{
  "num_hidden_layers": 14,
  "rope_fraction": 1.0,
  "optimizer": "muon_variant",
  "lr_mult_qkv": 0.5,
  "doc_mask": true
}
MLP neurons of a small language model. Each row is named by its layer, matrix (gate and up: input weights; down: output weights) and neuron, and shows model dimensions 128-191. Each number is 50 + 15 x the weight over its row's rms, rounded and kept within 0 to 99. A neuron's up and down rows have the sign that makes its largest values positive.
A block is one neuron, or neurons of one layer that tend to fire together. Before each block is what it responds to, as a language model described it from the Wikipedia text at the highest values.

Description: Preposition "for"
L9.gate703:34 59 39 84 59 43 29 24 51 45 48 66 35 46 72 28 46 46 53 34 61 48 74 28 59 70 65 41 50 29 32 53 66 10 41 79 46 58 48 48 55 25 40 48 50 65 28 54 50 42 56 33 37 78 35 35 49 41 59 43 34 82 57 60
L9.up703:59 33 31 67 30 34 26 52 84 82 55 39 53 44 68 63 68 32 48 42 59 38 72 39 58 51 50 50 48 47 61 69 33 71 46 49 66 26 29 48 71 41 49 44 63 81 52 53 35 41 44 39 87 66 43 24 51 52 61 76 50 66 53 63
L9.down703:60 72 50 42 63 77 59 47 75 48 41 64 70 52 58 92 51 73 52 33 57 42 49 45 27 49 57 50 53 34 53 55 50 41 35 51 40 57 45 55 57 51 39 41 50 72 54 42 78 53 51 56 51 70 33 55 68 66 37 60 58 61 54 57

Description: Article before institution names
L8.gate140:07 28 44 50 45 17 63 24 61 77 52 79 20 44 28 59 57 60 49 43 59 42 56 55 69 50 67 35 47 29 40 69 49 69 44 53 40 57 32 50 38 42 65 31 26 38 46 56 33 36 79 48 46 65 39 41 30 49 50 47 59 34 51 31
L8.up140:87 65 18 31 51 60 58 48 45 58 34 58 58 41 58 49 28 41 91 22 51 53 49 54 63 61 68 40 43 35 33 60 31 27 49 28 39 40 68 53 60 48 39 52 46 38 44 50 69 59 41 53 53 53 57 81 64 65 43 75 54 80 50 38
L8.down140:38 48 45 57 41 69 86 78 51 66 66 44 38 57 29 77 44 48 61 28 61 53 57 52 56 79 32 42 68 69 34 70 33 40 27 46 68 60 42 45 60 39 50 73 44 48 35 49 71 58 48 50 67 37 60 41 51 49 32 51 62 67 76 63
L8.gate383:41 39 56 44 68 63 40 61 39 70 50 38 46 54 38 73 35 55 32 39 48 40 43 14 56 34 60 60 16 34 22 54 40 32 38 27 49 38 38 41 66 46 55 41 23 08 33 95 47 32 79 47 22 60 35 44 43 40 48 41 46 55 68 51
L8.up383:57 48 36 50 54 62 25 43 40 62 34 51 68 41 68 47 47 47 43 29 40 43 48 41 61 72 53 53 44 77 49 61 49 42 70 26 48 61 72 65 38 45 85 48 42 46 59 58 74 30 51 46 56 44 47 75 45 43 23 70 27 43 34 34
L8.down383:59 43 48 36 58 38 42 48 61 41 42 46 52 37 35 57 49 62 65 56 47 62 35 60 79 53 18 69 39 65 56 00 64 47 75 57 40 73 26 65 68 42 33 59 65 57 54 46 71 48 30 59 50 50 44 65 59 50 62 59 48 36 29 56
L8.gate760:65 44 28 51 43 15 64 25 37 69 76 37 31 52 42 61 48 29 61 26 67 53 99 58 64 32 42 43 65 61 60 79 71 13 83 49 50 61 71 42 56 44 70 58 40 29 85 59 47 27 42 73 34 54 41 54 08 53 42 23 52 35 55 35
L8.up760:43 54 45 57 39 69 34 27 53 62 74 52 47 59 36 57 36 29 43 35 64 31 20 56 35 62 46 23 19 35 52 72 59 38 39 36 51 52 53 52 67 24 59 57 43 38 57 53 44 87 51 00 52 41 37 36 41 41 63 24 44 20 50 38
L8.down760:50 39 63 55 70 60 36 50 56 43 58 43 72 42 53 21 51 53 44 33 64 46 66 87 44 18 54 43 62 51 47 51 38 54 52 12 69 47 48 76 86 43 35 48 58 31 29 30 49 43 50 63 73 32 43 71 42 07 62 30 59 36 50 55
L8.gate909:05 50 59 38 55 43 85 58 24 79 58 66 67 49 40 23 56 54 62 41 71 66 34 71 46 50 44 43 50 56 56 58 59 57 48 43 86 56 23 68 55 60 31 60 54 79 65 55 56 36 59 43 47 44 42 49 41 33 45 17 63 24 42 43
L8.up909:48 62 55 68 61 39 42 26 49 37 55 51 37 38 38 89 40 73 68 59 99 40 51 39 62 55 54 39 36 50 76 58 18 68 45 49 55 67 65 33 37 54 39 55 39 09 39 50 35 50 57 76 63 63 33 48 52 37 71 58 40 41 62 45
L8.down909:59 58 44 68 49 48 45 52 66 51 68 31 56 21 68 39 55 70 33 36 87 60 43 40 56 34 65 42 46 47 70 64 22 50 54 38 43 46 31 51 53 28 43 61 61 52 68 45 38 41 14 10 62 51 37 49 68 39 43 59 44 67 46 79

Description: Be-verb after subject
L11.gate78:43 52 30 33 83 60 30 30 55 70 61 39 54 48 29 41 58 38 74 30 42 75 54 35 45 45 31 45 64 48 43 37 56 31 56 58 54 39 70 41 27 46 50 33 63 76 20 78 58 43 53 62 44 42 68 61 48 51 55 56 25 24 35 54
L11.up78:63 45 53 48 48 75 41 35 51 28 42 55 52 50 52 28 21 53 60 64 49 52 47 46 37 64 16 56 40 60 54 12 62 36 30 50 33 56 45 40 50 76 63 46 36 66 45 45 79 68 51 60 43 15 24 69 64 36 53 58 11 40 58 21
L11.down78:55 52 40 73 45 49 58 72 30 16 39 47 53 32 09 71 69 73 31 33 63 56 67 49 33 39 51 44 57 59 61 68 57 21 39 54 53 33 66 35 66 50 51 47 39 45 72 34 44 48 55 53 35 57 78 52 60 35 38 49 59 42 50 52
L11.gate590:51 43 51 50 64 44 45 68 37 64 48 83 19 22 46 92 45 53 34 40 42 46 70 48 56 50 57 45 62 35 51 72 70 53 49 26 62 48 27 52 40 48 48 22 90 34 67 64 66 49 67 30 39 48 41 42 53 44 64 50 66 43 33 57
L11.up590:39 44 53 51 78 36 25 24 66 53 56 25 61 30 45 55 49 50 61 54 54 62 51 45 41 56 35 13 82 61 46 37 57 61 79 56 34 49 44 74 38 54 64 67 41 44 45 86 53 32 27 40 47 62 42 72 37 35 27 50 39 44 69 50
L11.down590:39 62 35 71 77 59 62 62 46 34 70 48 68 66 53 43 37 37 46 69 67 60 66 42 66 43 78 76 63 49 55 53 56 49 62 44 69 33 60 69 52 52 69 31 33 72 56 40 29 70 69 44 95 53 42 65 33 55 29 77 80 39 67 56
L11.gate707:45 60 62 34 55 42 83 68 40 43 53 65 60 17 32 59 27 43 30 34 58 45 30 52 58 29 33 43 40 49 36 40 70 52 59 26 38 48 47 36 46 38 64 45 67 51 51 88 45 40 48 34 53 51 61 69 51 49 44 48 61 88 45 50
L11.up707:39 63 33 18 41 70 53 42 73 41 26 50 60 68 46 45 53 61 40 47 41 65 42 54 39 47 66 53 69 83 36 65 39 53 72 40 43 42 39 52 42 56 73 62 41 37 70 53 52 57 34 34 35 45 60 28 67 63 37 55 50 27 59 59
L11.down707:36 83 34 49 45 44 47 59 36 31 53 32 57 51 40 64 44 59 57 23 37 54 70 43 47 52 67 56 40 19 60 52 56 83 40 59 46 39 58 55 59 39 51 76 78 51 47 39 30 18 68 42 70 63 28 45 46 39 54 57 50 38 81 42
L11.gate936:66 33 67 45 72 63 53 63 45 36 41 42 62 35 63 49 37 74 30 43 32 42 65 43 53 18 43 50 63 43 35 20 64 31 74 61 28 56 56 81 48 49 32 54 60 30 25 80 36 73 42 50 54 43 38 41 56 56 42 58 46 43 55 21
L11.up936:59 78 42 28 71 50 64 66 73 63 51 16 58 51 25 32 37 37 41 54 44 67 46 48 73 39 43 38 19 54 31 45 45 28 36 13 50 38 60 71 51 82 55 64 21 44 32 60 58 17 64 39 67 28 44 53 64 56 40 49 63 84 58 31
L11.down936:56 91 29 71 54 55 41 59 68 44 26 60 75 63 63 71 58 68 46 34 49 40 30 49 54 41 46 73 34 53 59 81 59 33 60 09 34 37 14 49 41 17 54 50 42 30 50 30 43 48 57 25 83 10 68 53 41 77 44 68 65 71 38 43

Description: Duration "for" before lengths
L11.gate828:48 37 48 59 19 45 70 40 57 57 57 54 71 40 57 33 43 22 39 19 59 50 47 58 45 58 63 61 53 69 53 68 87 52 60 70 20 47 64 34 68 47 59 57 42 54 44 40 60 41 39 60 36 36 72 72 75 59 50 39 59 01 68 38
L11.up828:58 50 48 46 55 12 54 28 48 59 41 62 24 58 50 24 64 53 21 45 51 19 60 43 58 65 24 39 76 42 29 33 64 44 49 91 29 48 39 30 64 33 65 45 53 54 66 36 41 62 53 68 57 70 18 75 55 64 23 38 64 61 38 46
L11.down828:58 48 61 30 41 22 66 49 62 50 74 48 66 52 71 53 70 42 37 60 33 52 47 43 69 75 50 46 62 47 68 43 67 37 40 43 44 83 38 30 45 54 39 60 46 53 48 31 54 22 63 35 09 57 46 56 70 76 32 36 54 30 71 34
L11.gate881:39 56 36 31 43 61 33 58 61 64 53 43 48 57 43 71 31 44 62 41 68 54 34 64 54 16 44 44 32 59 64 52 08 34 49 49 33 26 34 51 61 23 50 51 69 36 68 32 51 04 20 50 47 80 76 42 53 41 43 40 39 23 55 50
L11.up881:59 56 42 35 79 34 51 53 65 80 46 42 56 61 50 41 58 69 23 61 37 46 81 23 82 30 35 37 49 41 55 65 41 43 79 57 69 27 30 79 63 69 54 70 65 56 80 58 68 42 30 60 54 43 49 67 67 36 67 40 65 53 62 15
L11.down881:51 46 50 62 46 55 60 32 41 48 45 46 37 47 69 42 63 31 54 69 42 47 47 37 49 62 40 56 60 66 34 06 44 75 48 63 45 54 57 46 39 38 46 46 67 39 59 33 58 69 56 75 37 59 44 27 29 28 52 55 79 34 08 40
L11.gate902:73 57 40 59 32 37 66 40 65 77 39 40 59 47 33 43 44 34 44 58 38 56 49 60 84 53 43 44 54 39 43 53 75 67 48 70 57 62 54 64 61 42 46 49 39 67 76 27 53 51 58 57 60 69 61 52 46 47 33 35 47 27 71 34
L11.up902:60 36 67 39 39 48 69 31 73 42 35 42 51 46 67 49 58 57 52 39 39 44 53 48 77 51 48 39 31 49 52 40 55 54 36 43 48 15 68 50 32 33 52 48 32 60 68 45 59 62 48 59 46 34 72 27 63 54 66 71 38 42 50 54
L11.down902:65 25 63 32 24 64 60 57 38 43 60 40 44 43 38 58 53 58 48 73 56 37 51 48 69 50 55 91 34 45 45 53 45 45 54 36 73 63 28 63 38 64 45 52 59 61 67 47 71 54 12 45 37 45 45 41 60 82 57 26 36 40 52 73
L11.gate925:37 52 58 65 63 39 37 21 46 63 51 48 42 45 53 42 53 33 60 76 37 40 65 33 66 44 37 70 45 62 52 17 45 78 68 48 48 30 50 64 24 70 47 55 50 43 58 54 54 58 53 22 52 79 58 45 47 70 63 48 66 51 57 64
L11.up925:47 40 57 31 63 33 51 42 63 43 57 50 63 48 34 63 67 17 40 74 27 74 35 40 62 29 49 35 67 71 49 54 47 65 31 45 44 38 37 62 60 84 65 55 39 54 69 67 37 53 60 19 59 61 48 15 51 74 68 28 57 66 59 35
L11.down925:32 57 37 56 85 22 61 32 20 54 46 67 64 51 49 33 64 59 66 59 61 66 76 35 75 41 55 51 37 61 64 09 67 74 64 64 51 55 43 62 36 34 62 63 49 68 51 44 53 54 35 28 66 46 55 64 28 59 34 49 67 58 57 57

Description: Passive auxiliary before participle
L9.gate693:55 52 76 50 58 47 34 50 56 68 38 48 47 67 69 58 62 57 29 25 53 55 58 51 47 64 52 13 28 62 38 59 67 50 76 57 51 71 67 46 49 45 16 60 36 29 40 27 51 79 60 66 59 53 71 35 58 39 50 33 56 60 48 51
L9.up693:37 34 46 52 53 55 66 47 24 40 37 60 63 26 71 30 53 48 58 75 61 37 81 55 84 53 75 57 50 37 18 52 42 17 53 59 44 62 66 44 29 55 27 70 62 21 58 65 56 48 50 64 31 41 63 65 55 56 35 44 52 59 43 34
L9.down693:44 93 52 65 74 55 13 58 56 54 56 57 51 44 41 40 39 59 47 53 33 57 47 55 20 55 63 53 68 44 53 49 32 72 65 22 39 65 69 47 48 53 72 40 46 72 58 62 58 57 84 17 32 60 22 58 50 50 39 39 49 45 59 50

Description: Verb after sentence subject
L8.gate265:62 39 48 53 52 51 55 33 68 62 62 60 36 42 81 19 44 46 34 56 69 39 66 58 48 63 57 39 75 29 49 61 76 23 36 42 49 65 38 67 58 63 61 41 39 43 29 41 36 34 53 57 67 99 33 56 49 58 38 69 38 71 43 54
L8.up265:49 39 70 25 45 60 75 44 62 46 13 62 52 34 14 53 25 26 51 39 53 64 55 60 54 41 53 47 67 49 62 37 48 38 39 60 61 39 48 53 79 47 68 58 55 02 29 28 45 42 52 30 39 59 62 69 49 39 32 16 56 64 59 27
L8.down265:54 51 63 60 45 47 40 63 53 62 71 71 49 50 54 63 39 33 75 25 74 50 66 33 68 64 34 41 42 67 49 71 46 23 25 55 33 44 66 43 46 41 49 42 50 61 84 48 43 55 48 64 63 64 36 59 69 71 61 51 63 66 29 43
L8.gate448:63 59 46 42 38 54 68 48 32 32 21 77 35 63 67 49 65 36 73 60 48 43 65 35 43 59 42 40 39 48 55 66 32 31 47 30 59 63 62 69 55 44 46 66 51 53 42 44 48 59 77 29 73 37 42 75 74 61 53 73 30 33 58 55
L8.up448:52 62 47 67 29 22 49 52 49 31 43 57 49 71 56 30 91 50 62 54 50 53 63 30 48 56 23 39 54 37 60 49 54 64 73 57 59 46 49 48 41 21 44 55 71 53 73 35 45 65 64 28 42 62 72 38 51 62 85 27 38 68 42 32
L8.down448:51 70 38 56 19 47 50 51 37 22 38 47 57 49 73 46 65 57 45 52 58 58 31 48 70 68 52 48 20 35 58 67 47 77 52 38 43 53 13 41 52 39 42 29 43 42 44 54 45 70 49 38 50 59 38 51 57 49 31 34 45 73 40 70
L8.gate934:57 57 60 70 60 57 35 35 26 32 43 64 42 54 19 49 74 52 51 28 79 51 69 72 54 54 39 52 40 60 66 69 61 63 79 53 37 64 76 46 55 60 62 47 42 54 56 10 60 47 60 52 55 41 39 58 40 76 58 55 44 46 49 50
L8.up934:42 45 47 51 53 48 44 58 27 32 54 62 66 75 60 52 68 47 48 55 70 80 36 41 34 52 09 30 35 56 53 47 21 52 99 09 61 52 42 49 65 60 45 39 66 69 60 44 54 62 75 18 35 52 58 47 56 41 40 55 85 72 66 66
L8.down934:57 29 49 42 80 20 39 52 50 68 46 20 23 50 69 52 47 53 46 52 41 63 65 30 29 85 53 44 50 54 36 42 25 30 44 40 37 44 64 42 40 31 70 47 60 72 46 53 46 51 35 44 54 44 62 53 47 32 37 52 35 20 56 64
L8.gate1011:45 54 25 58 30 45 51 59 15 59 37 52 66 39 46 23 58 54 72 28 33 57 51 80 42 42 42 51 36 48 79 57 56 41 72 65 37 63 30 62 33 40 48 43 59 32 26 40 38 84 50 24 43 47 31 52 72 71 37 47 39 43 53 39
L8.up1011:53 74 35 47 65 63 69 67 62 26 53 43 44 28 67 77 53 47 44 50 50 49 38 44 67 72 55 27 36 62 60 84 55 53 65 74 43 35 85 42 58 26 52 41 46 65 42 37 61 46 59 71 67 51 64 79 55 65 47 24 39 54 42 45
L8.down1011:66 53 37 47 69 44 41 47 49 45 49 23 32 64 61 71 57 46 20 51 66 44 42 43 66 62 56 45 41 60 55 56 52 61 43 72 31 42 54 57 65 59 30 70 52 75 51 60 63 45 78 66 57 49 52 61 46 32 79 32 35 52 22 18